From a checkpoint of a small transformer trained on Wikipedia.
Training: a variant of Adam for these matrices, 7590 steps.
MLP neurons of a small language model. Each row is named by its layer, matrix (up: input weights) and neuron, and shows model dimensions 16-207. Each number is 128 + 24 x the weight over its row's rms, rounded and kept within 0 to 255. Numbers have three digits each.
After each neuron's rows, "fires on" lists the tokens most often at its 100 highest values on Wikipedia text that the model never trained on.

L6.up315:162155145151132128150095117147147164093093121160118097130121083090133156157108114144183146128131102125137123113170127128089130157114148157086132113150121112152123139141100151119129130102141106086147145152142131124140180112132151130142100141186132166103152107120120112185152146108124130094149154143139128115161095115141114140147128118131116110169167171099121100138101132107157140146086102116064159158145142124141142137108138125142152144163107147143118153141163088139125077084138126116115093127114093082145118156110120111138119161160091109136083158140110147161170159115108085144
fires on: "er", "ctor", "ar", "ian", "el", "or"

L3.up135:097124120128153130090123107143136146106109131136149149143128176103138120092116131120185088093149125128121083124120082189129120163101107144123131095115101121154125137108151125170118112074132101104149138140113121147132118143150128146156089136102151113084188135108179156130134132089160141168111134171177182129179150141138148129162122131154112098126168129168134125156137089116114145152130145142158135118159147114126110138152123138139092136105140143112137123105144091126167167123137142103131142121106154141096099145119138104169133154145112145120111093138136122129175083122154142099
fires on: " St", " st", "st"

L6.up125:156157148116172121136133099132149142157137187103079114107126165100124148107144153128134145151141126098124118105158127118109137141143113095105129116079122156101130101123114123121094147111157085104109121166163108166125129111104171127137100131137151087135138129141092123129092093136154118107138150109115149186143139165132121146144116113160123133089153133159131120121113134140127139178112165130146198116129123124169192116147107157174125092117152150119129099114122144132173126101111124098095135138096119106108138152142121091086103140150159137111118147123128171148137130176129140131
fires on: "l", "ed", "c", "ro", " p"

L6.up21:125139125164103093099120134102155160121146123117064106149070118088133141145119119161141114146151127115109116160145128104138061156139132116112159140100077177130126131107100158124075148133147147132107161129121123161105111072120114116106082105172134170111116152131063164156167145095161131093119145115113144136156135099120156142116169115134126136122153146098168098139132149131120117165136147143120137145146180128166117120134129164139115150109151121113137118111106109143152112105125123133117130107128120078108126162170105121159080154148075133138124108102113127130181163155104094110
fires on: "er", "y", "op", "or", "ry", "ident"

L6.up32:071166130113132126118130114153145105112158110161160109151088162156154116087130169162171118145134125126123129138109099115137139126136111098152127107169091137144084132111132139119122176124131102151128119109123138109101135133120148143163084131138152129083140127056090084145084147108150161161167125116173118135115121136152128154133122153176140127101142135109143108102162102146114180142116107150144102116144069132091080152113138101110154148110116126138113123128120084133147136165132151144111157126113102108116162126149153063119144178155140149122127079141116132118126154099145134105
fires on: "h", "ch", "l", "ol", "st", "el"

L3.up324:158160144137143144110131150120112121162106127143095145150099146098160141115150132089128083107072172105136162135143113151130119151134087117102187104110124064129110158134142127139109130127135130133122113161104142156133165131171117076146144144165125136103125103091110147127149146157101160160110096158167171157121102121121125125109091151101138098157104122148126124126141143127140147154129138111101116134126149164093110121108140182115063117151147104108175146109148164131131153124123181127136115136132087090127150148142094110110090112143113097126128114098163160122112125126143108155
fires on: " c", "C", " C"

L6.up343:110153114130118116086123159134146093129133153144134162096153145142132146167089164149134097151099126113116135106106137113068143151191122118134135098160091124145161114124096122101121168141139119113154112090123106106159091096124108124168138107134144152136118137125124135088132125156109127130133119156143189154135135133169116154109124129119112109160110152139178107156124124172151189160136140118137110149146117110085150106135193128176097100112103131125163129156103133148142084113110129164136080144101120078138117125152153127133112093140135115131145113120120132153141095097134112102
fires on: "iss", "c", "em", "pr", "os", "at"

L6.up372:108130125098106098110130100136137160146118154182079129102121120103142150135149174180176099181119166190121144176114123147143128157127162114143143105129166122123102119110092098141156134152140115127120158138132137126135142124158127133129112098110097083123101083120136177135057109124165135114107146116137116170118131150131106127148125132125149121153116103165144087142122117089175116159160148142148142126184110123141086109138125130147100128112089093140165132139116093134162072065117155128104143143121145140109142145107117136140116092143131156127143115111108116130146094130130123116
fires on: "c", "g", "t", " "

L3.up228:126164121129158097121134145142146140164116126110108163177138143096124130083112123129118116103118125102122138120088120135114118143123110129099147133131150112111143123148097116152090191102133103127161128136101125106177156133135151079112114131122112093084153102109138132101101104094122138123126112155127130169134145171127113134139124091186171089131174082128153126130156132130135180114137144154084107129119158094134121155124161111180128098122147124121093156153175131112132148125129124140149103107082140170126117098173092124147116159126133143139129105119099165103121136156196148116
fires on: "p", "v", "t", "ph", "m"

L6.up356:139134127108134108154171106184160119124124090075115120163171121092121128147119139149114172135145162089124107132122127165158128110123104081107119103116141118120156087156131119112168164090147117082134145104107116130109139141111149112171103161116146070101144115114142148129106102098168152138200119147141097151113132149143114165153139147142107117103121112195124123140141112125139163159093115139133110127193140132111138158131140174138127146099107140119119101121158098118107106131110156146127099171105146108105140092142106128135165133139112144116125092134110099127131110105103176115
fires on: "ro", "ar", "le", "t", "ou"

L3.up317:113148145125139113095172107144144147150149132110098154141174135127118136131112133136191158143134177101161124158096157129143146141077158135098157099120152137097122143129143127121103123142187104123116111074152133157078140082170146145128131103107154111107160121129171169131098148115146100124120101137130149152146115144137130127145096144138155139173191137121118096187114122127129150159104098095093081138147134177116115102150123180139076104129091113106134155100110134137135160152112133108113138134103079147128135140102148148124112153165138152167121096133117134143151134147125148130
fires on: " g", " G"

L6.up335:142148146116127129127107145142163147162138105148144077165151131128125166090141165117165098120086151143115121147126078155140122135152171118104114127186137125091123129099111112083113134128140129135147130131125135160144185124151117124179120133114101147130121099125141134101096136076147120118125125118149156130135113111093134135146139134131107142170110187141137136159111161158183121129127130118135111146166122118116098151175113120132072119106133145132139138135151120093104123123118175105079168114145149109148094134146106117092097115129170109197160103143123093121116123150136130087
fires on: ".", "'", "r", "re", "ra", "N"

L6.up88:104135166112160126114160117162143138125103117126103117132105151130119130107139157112153098126133162136102085121139119161089145147129076100118119099125110122129140109156099093113134100118138145142093126117160138147118132091134184083164101167138146094109107113091139098151130124103144130159123117138179115129155110129143118155135159131182086094126148147138154117141127143127130147167158112150111175126138136154140158153141124085179094098121138136111139122124171130108141101149184147154135109153139114088143142156121154141148121160167137115109117127125144157107149105120071151149
fires on: "ro", "le", "t", "d", "st", "b"

L3.up199:131126097118129122126135094153146133094124113159112128098122106118124130143152131142140118183141175140152129101108103160146112135101162145096121139101089161119150136107107158102082147116127098100150132144173138112163125028154176140129096104143138107142128120122150134115114121151179130125118126120143137160131145089165097161151122129075107121123120116172144138184155100152150171129160107132089120131135111115121113125117161134179123099162115109171101138079096116085151092148144194071126128120137124146134114145144146117117122152098149111114131094126168147117109086132108159134
fires on: " w", " tra", "at", " m", " le", " g"

L6.up371:118088129124156162132120120099187182155154162064122162117119124108171185105167115114113131162153094089149170113142097107116144126100157163099111141100124134132127101120133096125097150114139139122096105125118144142134167136165143121128117090148131111116126108140137171123129125097109092167158134124132130122171141115190157140105120134115184162127143128141125106106167108112133145139131141111141146129150116169143107122102117112125122135099097142155182125147083151132154093088189100101110119135153118124157147109155124148115155101147114114094143097133153103145109125115135133121
fires on: "l", "end", "e", "en", "n", "in"

L6.up378:147134141172208157141140101107157175096116145109117183177150133124135135139123166144124099171078117130131154106080118164156111102155123104114121110142106099107103121141182113128098116147095139148159128110131115153157143114109091100115151115127094162123141182131151183092129152109126092136091074127109136165126121090132161119128140135090127093118120135106153130154141117145128149139153093097149118125129115132140120097122153170172116120165132145144104111162140162124133123070123125122135169115142116108107110124147137094096147117146077139138157115088110128116154099117160147117
fires on: " M", "-", " ", " P", " L"

L6.up310:144166130121146112156126119127153129138134147111121116132118117130159181137199174164132109142121120159124138171091101116145129093085165122119120130130122141109161095077128134112148148147148102135080127106144157124123160148146147153144105183128104089105152105145126142103131124140143109093118125136127143132124080122101120138124091150093153151179134145139148115153113120056147172129169144097102144171165155161126101130106114107148107118107083119182130127105122058120131143149095164131075137134140166172124118137143106126089102146097110118130123132162131119155109160142148144142
fires on: "in", "ra", "u", "at", "on", "r"

L3.up261:099142111116136118145132132116128083092148114130158142150179106127123118149130144160134116149102129110174134125138127144130133138100120112110123121114132129135131096154092142157163130137173089118152138101165142119180120100108133101154125111137122144084130132104103134134128145168148144075127153135122170146160130083113133132158110127174139150164169111054173126148139103120170179131088109095101108136116118115138117099129145125179112107129168121075166104112160108109180095124113118158145126082072158122145131137144136134133110163136163098121115177147151096145140158119181107115
fires on: " comm", "m", "f", "ort", "pr", "erm"

L3.up292:101128153119151145098121133131116091129114171128140174097138110123150101085135133110170082184153162141102093177122117123099123116134150155152098160107074147144142125111114124117116163143124105146137149081137142134185131124130186121132139122153130182082110156127136136164132137102107119162074129144161154148171117059144142132108160116143117099104134138119151150151147110146128142145110112156117127087103139121132131113118112119135127121181140126132185129112121109130164122087115115131119119126120128076146130082135107075118121110157126118159109094099133139144120146117158154122
fires on: " d", " rel", "ific", "tern", "ist", "st"

L6.up97:103164134110119105150135097187137127085128129155121111117109111128129147105104126158112138136130167124078130164095068169148106150110111145092116085168109114158147156128092108095140145098104137157138074112132191132106151130135204150147127111133150118134131150127125118154150128123149129129141150129129133118114146137135113142130168144114096127115126155156153129156138114168103158145134116106077127137139113143114114170062132113109132132145106160139148117097158130109103128136140166122134135161124136101104127113109187129136148132171120123146097124145186128115145100102139125116
fires on: "b", "y", "t", "1", "k"

L6.up238:136159151128110181134120121159119174156106157123127170136128170128163117111127116107138130141155152153100118144142125137177156099112111145101166130152070077166090135146152100119137127141088116191156139098100101131147103116125133096158124149117108148079115119090145086119122125141152127148132095108164135168118134154137133141150184126129138158111143171126147084125170125142098153185122134124108138139120136138103111135127115115138101139148118115161129098134136115155111111141133109066127128126137111125109124126124169149120147119180181116157122128097187096115126115159118134155
fires on: "l", "r", "qu", "n", "m"

L6.up239:125164147165128126143119073129163135124159151122092133112164084120170146125135140139130127119172102114115098109127076092148108152173142093098114129148153143123140125094125139097149096135146126143185146165136154131099127130122129149136117178101156116096147144120182118122120146121171131124144126170121136168101071105108132144122134133154124116105133147134103118155139145134110169114096129107149104128108153170127126089153142145106109109141111143149102148099144122127118150121140125102072118164098129132131157096133152063124103152154161128122105089118142082142107153129146122107
fires on: " 200", " 198", " 201", " 202", " 196", " 194"

L6.up366:111114173137094151145113131140148157111100141106109112135132095139140125086120143131137129179134145151175102082081135118154122169107102113109132142111138123163158111149103106110099143112148078118094119134161090180096129119142114130152136082133144117118139173092140137122113140155096114109091173090151131179140100102146135136158138139093108136120147104201139143158147132142130142137170117145121115092123132142165106095164141135161134113132104106171111174128099115108154174120090200099141119131099144099139133080149118099111122145122157116153140119096166124130143118153127127162
fires on: " g", " co", " c", " n", " st", " G"

L3.up120:120152120131148127111161101124165109095111147128192128114111160152119166103164147157167126127128138106120178143063141147157129128115132077091173058142132128180132152115113113161143157083103119166138133165118150133153141093107119166139096129115104139153129105109121105131112123141138143144133119098195135137107129140099136124115133101153109126114141169127128101118143130146146134113111116112075160117137114131105075102151122091147157140067158120135152130142122112118191113147139143114129126169164146120104114117120140136146113181137130116102152086145138125094159135131145128116
fires on: " Sh", " sh", " Ph", "ch", " Ch", "sh"

L6.up228:152131140086118115101134118169098124132148171059114196102123128129149135157128164157122130101135121119098094141095103127078109140121169117121197088138169137121107151139128154090127108122131141126148074136135122142112130158137190088151110167144171083103130113130140191104129113118119147141127073128156119148117105144161127138107126137152136089141148134112135139144110121144133117141113140143087159139181131092110134129119157111119098114075116160134157158153187159119142119126162172110134144116137121101152133155122139130149122122130142154123118146145095187108116098096137114116
fires on: "re", "it", "ro", "et", "t", "s"

L6.up189:100183106092136108163122158154146135137121131150124058137113143108130136126132138116156129159149148105151161124132122149118120184110160135122148090084152135109149159133102127102141153145131102121102129146133138117121102131093194147123084147097158137119134140116097124125101115133164140109166084105155133107135145119114146169111116130132124160165128133160159071145151135164138109113092127104106119100151163128127138151112143131130136100096132117120124154163152135134106122126147177129108119121084136132115109113132084153112146193116118142080136137123129170122171113100107078145
fires on: "os", "on", "y", "is", "le"

L3.up102:096147172130146161145132071122152129116155136131155142082097105128164132094162135134149104160141125117116172107076141138107102181152109118118144075145153141127094137109116098120081126090142129145168110118104142178150134104144152111136112155164147163125101115142147099133158155117122134138145155128129153130095110088124128138072115157166159161131119103162122072098167122145152150131151136118114126095152146130091085110132140105103129090128149097095137118109150151119172111141083115100098179173135120149136109092134150127149131125169098120093108093111136115145140126121171134137
fires on: " Ch", "ct"

L3.up20:089119128142122145154158150144119094114119191121104128138106120126144116136115175080108148137129144121127105137112128128097129136147138106131150097150109105124162128123098109134143129141140137158129164101130094121143103141155107138155106132193134085127164177118141158110128115137136132165142093102106146125175160083156152143180138092151131134147112116123127143124148118112136150138079140148158099140148143118087147143147174109156090088152109184127134141124184122107148110054126168115082131123114165149105139111097103147162136139159148155145159078110115093127145084136133104085
fires on: "os", " un", "is", " Un", "ir"

L6.up80:111135157116136155141108135115128157146126142106118114145109096101132165102163127120170091193164130144122127148162153166101129154135138144101130142139140137116132142105083134114093103115138138125109144105133122116117090065106131115117099129128147144123163134084142136163132099114136130088122158084124111158167136083130128159121119134091154143134154119121152137119105129096110124132114163142089119139145146099138158118144110139193119148130128095121148173174132160112127098093138135135137147146070154135095128138141175122131111157184123155133159106101155146133158082140134107109
fires on: "on", "ic", "ric", "is", "ian", "oc"

L6.up201:122144100145123107133152140145131134118181163127149153146117100117195140138141104134158154154108116160151115125118093131101109125153130122153130138120136123154147112102111156144129189162146107124140142107142144159158092134110161140165129078137138098126167143103128146091136138101070163155124161118135127157165094075143157137118136112137099067111149129140128137170141121143118133149103119103120127135127183114170116106152133115135081079127082170100125146116104128098132115093137174127121092123041122102112159057143129144143109089127181168156144115121131133135169109128154131111
fires on: "v", "os", "r"

L3.up437:124141141124133102147151109107127175130157113141118118126133114069116162137186142134153146157158122127123147136138143127181125165155113133112122141155126154122123101104120082163123146117180130133114103123129104114116110084101113170127072105150060122087127142123099122122084122122171104101131133122157149125151129101116135133105120126129112155169141095138181154113132194091153146151141160120128112145169115114171100136114144130124123131138136132136135114176153116126183117103125165140154168139131143111124181136161153113093117141175112147127152113150119118146130123105181107093
fires on: "hen", "her", "enn", "h", "il", "ant"

L6.up28:122099123137150138101142122152137129132110145131124156111194122123133174126128147107133100153130136140075107104079135156140124117149164131096175138102151150125126143180074097115136127093073129125158149096088130137120134124141127085105104154152120127101125114132096144158156151112100108116144066099148109120137153124116127145144120099098146094131134127165115125112138129130141156096111135161106183109135161081145138105108173164142156150128153121136171159089140132083145099124131099126125101068127128122142082139120137120126146161123130147135162095136124129084157132116180154127
fires on: "t", "b", "ad", "m", "em", "al"

L3.up313:144122165114143123112145123085137147124105199142118109131112103094091121153147127105148124154135131109146135105154140134131146126154095115111101124102138124094158112112120052097147157108139130154177114094143131147128116135156110099105146072134133096104147108140134142127106115117161130108121124088124131141154122130149134124049126083105125074111143079133150122159122174120122147153129141122139100144170143119110146135155143129147116063147169101151124106169157162080117121116169145146141111101066121144135128120121137164095134120144133163147191105090112170141138117142144141123
fires on: "/", "che", "-", "–", "===", "+"

L3.up66:136142171108172122168146150128125117114090158106105137112163111093115133116142137166123128131081122114112177128107142119105133170077082111121144125095152151141125119154102106149130170090159085140138131102104142144156144107066147121124133125123101189127090120100081112147111127148131124084149168134185126179134131106129115138086134123144122120149143136115170152144119094144144178129140116119106149123135146112126076112145159143148107131130137118143126133099137140145143094127110189116143140136111123149182131109122102129099096144157151099145136129133128089159116146113155111074
fires on: "al", "h", " Ph", "ther", "ation", " Cl"

L3.up70:109167145130130114094178126148101170131174150126102139133159088121111157113106115125154118117096152132098100125137157131151135171141132144102122145126080140104153146106106118124149143109108091128113138138106144170120127127131114142111121138136119139103139109133106167135084119132150116058096120069190150186147137123103136127089091100144113129109161141137156160151117134151135129140105157131152151082145143100125167129128113159177114101154098122143105167105125132140108139126107176129100155105107148103154112109130093120108107165157135093172161090129126108145167118152169138109
fires on: " G", " g", " Th", " a", " K"

L6.up237:122132128136103162150129089172124146111116129127159148108137180133176148107107138150119108180120155159138122097090125149158174093120103180063166055100121134121133122168112125136137151158119102142129134121090120121177151103143123128107127141088075150090126129143116125136154158113121128160110091100092110140109155143137140132133165127129129116124164124162121125131187096119139130156176109155129151106131114119080141126111152108149164155111120128145173091127119126107154158107094103106155120120137146093071110123128127139130143133148127124131102098114129111158131118137127120107
fires on: "m", "ed", "l", "f", "k", "ff"

L3.up238:159152136134145121098157082196140166162111112124106139112131168138104133116129157102128110115137135111120099177152101135098096147109140182092143086091090123151134163072110114109078113090157116115090137136131143126117124133160150138130136153147118159125140135141175158150119116133135114127107135125167122164166101146114167118129106100131125148123152150154144140155124141113169128166162148141127109130126177154126141102126160140118096130173103135175119129102122141120151128132120143074113138158105118049101110129111133133094098117139084109136114094115111120128106110103118170144
fires on: " d", " g"

L6.up11:115146155107167159165170111111134148163128166093100104145151117094123148129126149109133118134106153154120179091145122093128138155151149099138123170116142133073111128059162107147119124149158132120140155124141110141164173104126104118114107136127133069147102142119126170138123111106122127094110129097120117149115147112155151122101124124141123146134157119136139141157123148103133130149112177109164120107141155116164148121138156146171097073130090171137118149176155131118136083099138136144100114096120140097130170157166133141136112133156124128129176127113107145135145056088139091099
fires on: "ro", "re", "–", "n", "-"

L3.up388:108146123147105135147166149143080126112109189168102095144107168161089128104137142124104135145148114114160176122139161117126119101151131120127152111125111099172149121147108093165097134106106114180113116116091124113154090127155135104143070110091087142069131122143124137084108109123100132122099134107121195135118105116162131152168143126117117153182150093135136129146174175157140174120151180153123154145107121128153155107153153118114107122118121133107121110142117126161151120128152136124127110114135170125136138141146157133136159154128105121098142127173157085116117087149133116145
fires on: "ort", "ult", "20", "em", "iss"

L3.up441:116130139113140109138141131139121100136126133110142115159137119137113129145143124125107144155127109118134142104102099158123114134127109085110112106087136114136114115159084113119111180100121122081125136135117135132120088149100138088169118122149148117098105115094129117117162148167119169096162080167147116155156112127151157149164114151146131125141162085096119096155164124114118166092100099127138136113105146144122107111086168119106123116109163147108152155098159115079146119101130145182122130097126168093150169130147141133168077178072082166143141126111175151099164161097183127142
fires on: " ab", "f", " comm", "ce", "p", "m"

L6.up112:110158167117145133110101141124084152081130152126089116124115153103158127140190126151154139116114143114085132162135108127120143117106137145153178123111121165099085126080140136123142149110116111136133125124071127165117146158112120161150128118106125117120110135124119114181110156124164128121109140127169168118131157139086144144145166091116089120128124120082194117145133164147138119130152138119132137127165114130125063161134138105130108109080111098147150097143158131093128122128080118119107179136108105137118172142136131109110104108111127147164134128155150168166092166105126113138
fires on: "all", "y", "ly", "l", "'", " |"

L3.up405:153100106115136134089107130137121161169110113161087184153153156090140144090106152077165095133109155146101128130116123197127134123112106159127157148127079095127096123106133126133082117104135105119116098109131144159142143117168144127145113174084136132118149120091148159164153127122123147158115139158156157137147121118111138142137124141138132137137119142162148128138144097138122136208146184137121101103129150166142088145128114138130094121138128093137167103090122141150124154128104125135142135152147129124122123157122097099128132127184094155110121114079175114149086128090155122115
fires on: " St", "st", " c", " C", " The", " the"

L3.up302:170182129104108146157150120142086143112140093147103123117100148141130168160168110088145142121141133134162128149109117157114105164112105148122125140099074122128125131136150142116164118099136114111098119159146126154118140070153139146175132113147115130144158131116079109134112131070134112138128155122096118110182132093087119150101103139101127149147119097179163141139154117118168128163125138117084148073158166110168099125102134151115113079114114136120147114132098128137129123141099149176109127136128122137128125159133145142114155110143140080129133138154178128163149099073166118111
fires on: "at", "i", "on", "as", "ess"

L3.up409:159113118111110159153139140175106134107118106148128120123122150181164125174119155125118119147080166126130133162128145154174126132110176153134138124154103123120138105126136135098173166095174129114099110121124153148152140100104097136123139106114058124117101154101085159100120127112113160163117121105127130142179124106178166143143118098146123122137152158113177113124117089133143134179130165148137120127180122131139131110125168146106088124135116142112110117106121113124119108095170116155122105102149118121123127174125184136109160128165144108134148130169108136153108116137131087100
fires on: " cons", "ess", " des", ".", "as"

L3.up45:166161133092118207154128114170114152111151123119098075115136106155155140142149107121129187135140101086125162138137136166125123144094093149132142140137117114092116138153124117049153145162122122105120144127138116126141141107097146147149118171120106140141135126148085130107140125096152111132144120077140137121154160108115145133092117107112163095104152126139169102122107129121143134121162097141114136099139141165136116155112144119122101141102093116130127104116145131128129092167171165123094142141110118094180160107100146163110127162154147092132167164122135143151138156053122117138
fires on: "io", "as", "to", " as", "ri", "ase"

L6.up446:100142112133148115109175096117152168106115153107125107157119092097149155106144127141147125182167134103158190117141085122121088161120121132102106140146131161135113127091118130161112183134103152145135139125108109122161114127150119128124131099167141144116120178120104150103147129133131114089159155085169133152156128078154118143114124130143136183122110102153161081132141107154112160156127154159151112167107100136143075089159133153158120113127087129140122127151150119132098120097132192139088148160116092135127130109129150174128108080151131136102129088131150105152129149105173128115
fires on: "in", "l", "end", "os"

L3.up175:109093160127197112116148140111158148100116129117113095118138097104127117121106130114137090178124115171168105113133124154165135122118078131106122146107150102090125120136110091165118140126139129124172106093123125157153106162142131117142136061107115133103130129111168169117124089159134149090141181137089173145165142136144163123131192097107100104118182122098139105165118150155129126148158137125119105146127094138165110086111149121137119121094132137166146134104119101154104072149101140157133133128134119103160114111135177148126102138132098103143125154146132128139182162113182125105
fires on: " ==", "==", "erm", " is", " United", " comm"

L3.up19:100115116103112107145139110160127148121125115087130135121130146102134136101150185136116159141152151134165137152118132193138132144121107089138128113111132128203132108128102118151136144094160108127112151098138142146145118102130151153102082145141142130086132115123137146132096116104131115144118132125183110203143119089111103139091104130138102110143145143163162095134147084087150175161082145123152119097173108121169081133120146143168095123136151088118130136097145160154119138129135166123115132134098164163123142072110141141143115141169130112103139080138119132143088079147167108159
fires on: " Ph", "t", " sc", "c", " t", "h"

L3.up123:125126117116119136166158128094118121104123175150089137151133160095140177130132128104133122103099124151090112131086116180145130126144109115126140137114080115097134130177096135141128197097130122131176100110076126135140105156121082094145128139113091127115098126134115152090114130107091116172150121150134165130134077152132138143162120137079136085165103130132195145115142153143136156149148119161131140143140153159158088135165139132094097111141117131098140129151133173123126103129123106162064101147082126155119160129132171137104151120142123118139135115102157128115111146124144123162
fires on: "enc", "ac", "em", "ail", "anc", "20"

L6.up8:162158111140138157114061121145116168125142123107119114153098115086163128083157157170141124125134150145144160148156098111137111194118108159095144116151106186175116147151118097156116151124163138110123142139121136114112137089098122139153123091161124082102176138120129121139107139140127146154104118158106117138191139095125169113128126161126117157161113111132127133134156112095153164126101122112067122159140189124138108122123133153148105096157118108100150145093091125116139138081154169154125144120084147098103142111102101134137136122167156139149150142145133090145148097115137107119
fires on: "r", "v", " qu", "g", "ra"

L6.up294:110151124109142119143162118152106147119106166109093132144136099124116124136085119106148123166127164183099121106103130182116182109095100138144122100132100092152116130137099162120088091098142119122089150125099121162136163077135094126120144153135149147132133117077136123170186118111100138133149111103165128125153126123133137131098102114077117101121185155160128120137124126111138151157147137099114114123153106157157155122143178160165154130135154131157131147109159091149158134158159121141125137107140110089126102123102164148118156131165130107141111093070124158107145101120136145129
fires on: "al", "g", "b"

L3.up312:133156104109156149109100115170155145143123152136096100171119078086160137071117117135129136156104111133097152125092110141155110146118144138116126106168103146120096103158089145097132146090169140144148124139138161165162137134092141142142087096148131151092136148105131104128113142053122131178145090109157114164156154098140158155154106111085133108164128082101154094152152114120160138169121102151126140091143131111119075171114164144108127133101126140154158119131124116128155134128122188116111132119096156133106147151121153147126155141173167142154124092095135125127127144093143112119
fires on: " |", "\n"

L3.up311:142119151137134125147139090111139159120151175132128132147173154094116176126143137171150129142161135106111114119101088140189097136114101149081135166091108123134144155145137128126117175137120124133147167137121136135103133069103127143098082141104157134100109137140154134114133137125167138063126159143171125146109128097111121164086114161146130137105166105128111093141147143123119150101102162101113134127129149148162111074129133166130083117138147102129107134157121123121114112130094140104064144143116156140095119083159175114110088131152114142151130117145176086106128128113181141103
fires on: " 201", "7", " 202", "9", "1"

L3.up291:127164092121127116103157124138156158134102125132139115142107130127151110133171113134147108159114128129167144151123079106129137110095133112093108076143092169142139114061096126092144173108149132167178130089169115126143143138138132142129170116155136146109106156109143170148102150104100142120129088113131136159136100123167149129131167134077189079119105147131142119140125131144145122162114182111110152085116144113162095123142127112123138126152089121124142159178193145147133135136141164121089165122106165120122109125125123159163104146164112108138153130103118139108161077151124102126
fires on: " |"

L6.up266:150123166156153138160101136123116175115178125109118126106153156120157170128133138139142150141089109150112151159131160100150166138091126108062175135122106133152085096131117136089136147106144093144138169106061143110133136129112114165116097145156124132105109127101104139151133113109134116085116149115122113135134106126147128148113090103121108117123157109115163131113147109113129115137149144117156098129162145120136091099077129135130129177148121120141177130150143095174163094083130088119135123159147093140136097111163135144145114142162097119116128077123136159121142141136177103105
fires on: "l", "il", "h", "ed", "ant"

L6.up330:132121104138116181121124108105130107115126136180108170122101153146113149109165152151170118113176152110117143144102090117169147154126124163121107101108119133134107098147162090129123131143162129130115130124105147131074116153114151137141120115106083083124131094126142141150103120108139134188147167127195123130151122143130120130136133155117138141174159111139100095166149104107122181134151085152152107144126149201124139149149105146147099086138067102164091109133109141105155125131139145095125155131091122120129134141126120099093148142173130106140117111142145081148121169126164138172
fires on: "en", "an", "st", "orn", "l", "g"

L3.up438:114154145111169124117123136159140148124086141118140142133122119169139129127156140183154116148134143141112160113141130114128130127096103148112161124097146125133121109145127115145108156127176080125156121148124139144110087079099139076121159111139117178125121143095107115114155161163168144105132109127173156193126150125176117154114120114163121104099159174115134135132166102132135138151141106095149173114157128079122169141131124117193137128145131098122149106134185124072170111104087119094127101100135097109170130140142135090084118128144151123132108127137148134109127166134117135131
fires on: " p", " cl", "cl", "l", " l", "pl"

L3.up50:116103118123174137109099120106164154101139151115098147148122078088179123119083164138141091159116148096162131130122107128071140161139106136152140152090146137125117094155098118119104155129160120116128123100106126171127148101104146137127066120158180155111133141112151135153134138085113126141142144154118147144145101107131130157162118147152127100103131125138113137154117118139122113124135093132170080122108131120150137144124164110146090087129107151128204143111122127130131114077107145137101117117070143100096143163101110150151106122167112180135137104109148090118130163105158105096
fires on: ",", "est", "tern", "ce", "ist", "ant"

L3.up15:144140128108141147101126146124119152138111153121100091104102125126136164079153106102155132118117161133149119119123142117131162159130106074094123104118099165115110138112108129118141137130133147161165148131133136128135079149118138156130161120095116119144152131099133147148120146097140143129141055105159138149167146120147157132075096097127209139144116097131162127125110135119173122166130145130096168115153146109088095139133110136141114099083110108157160100151156175105129153144133132149108161102112119171131132156099110143136105149151158125135131159134133111165131153161123126107
fires on: " |", ";", ":"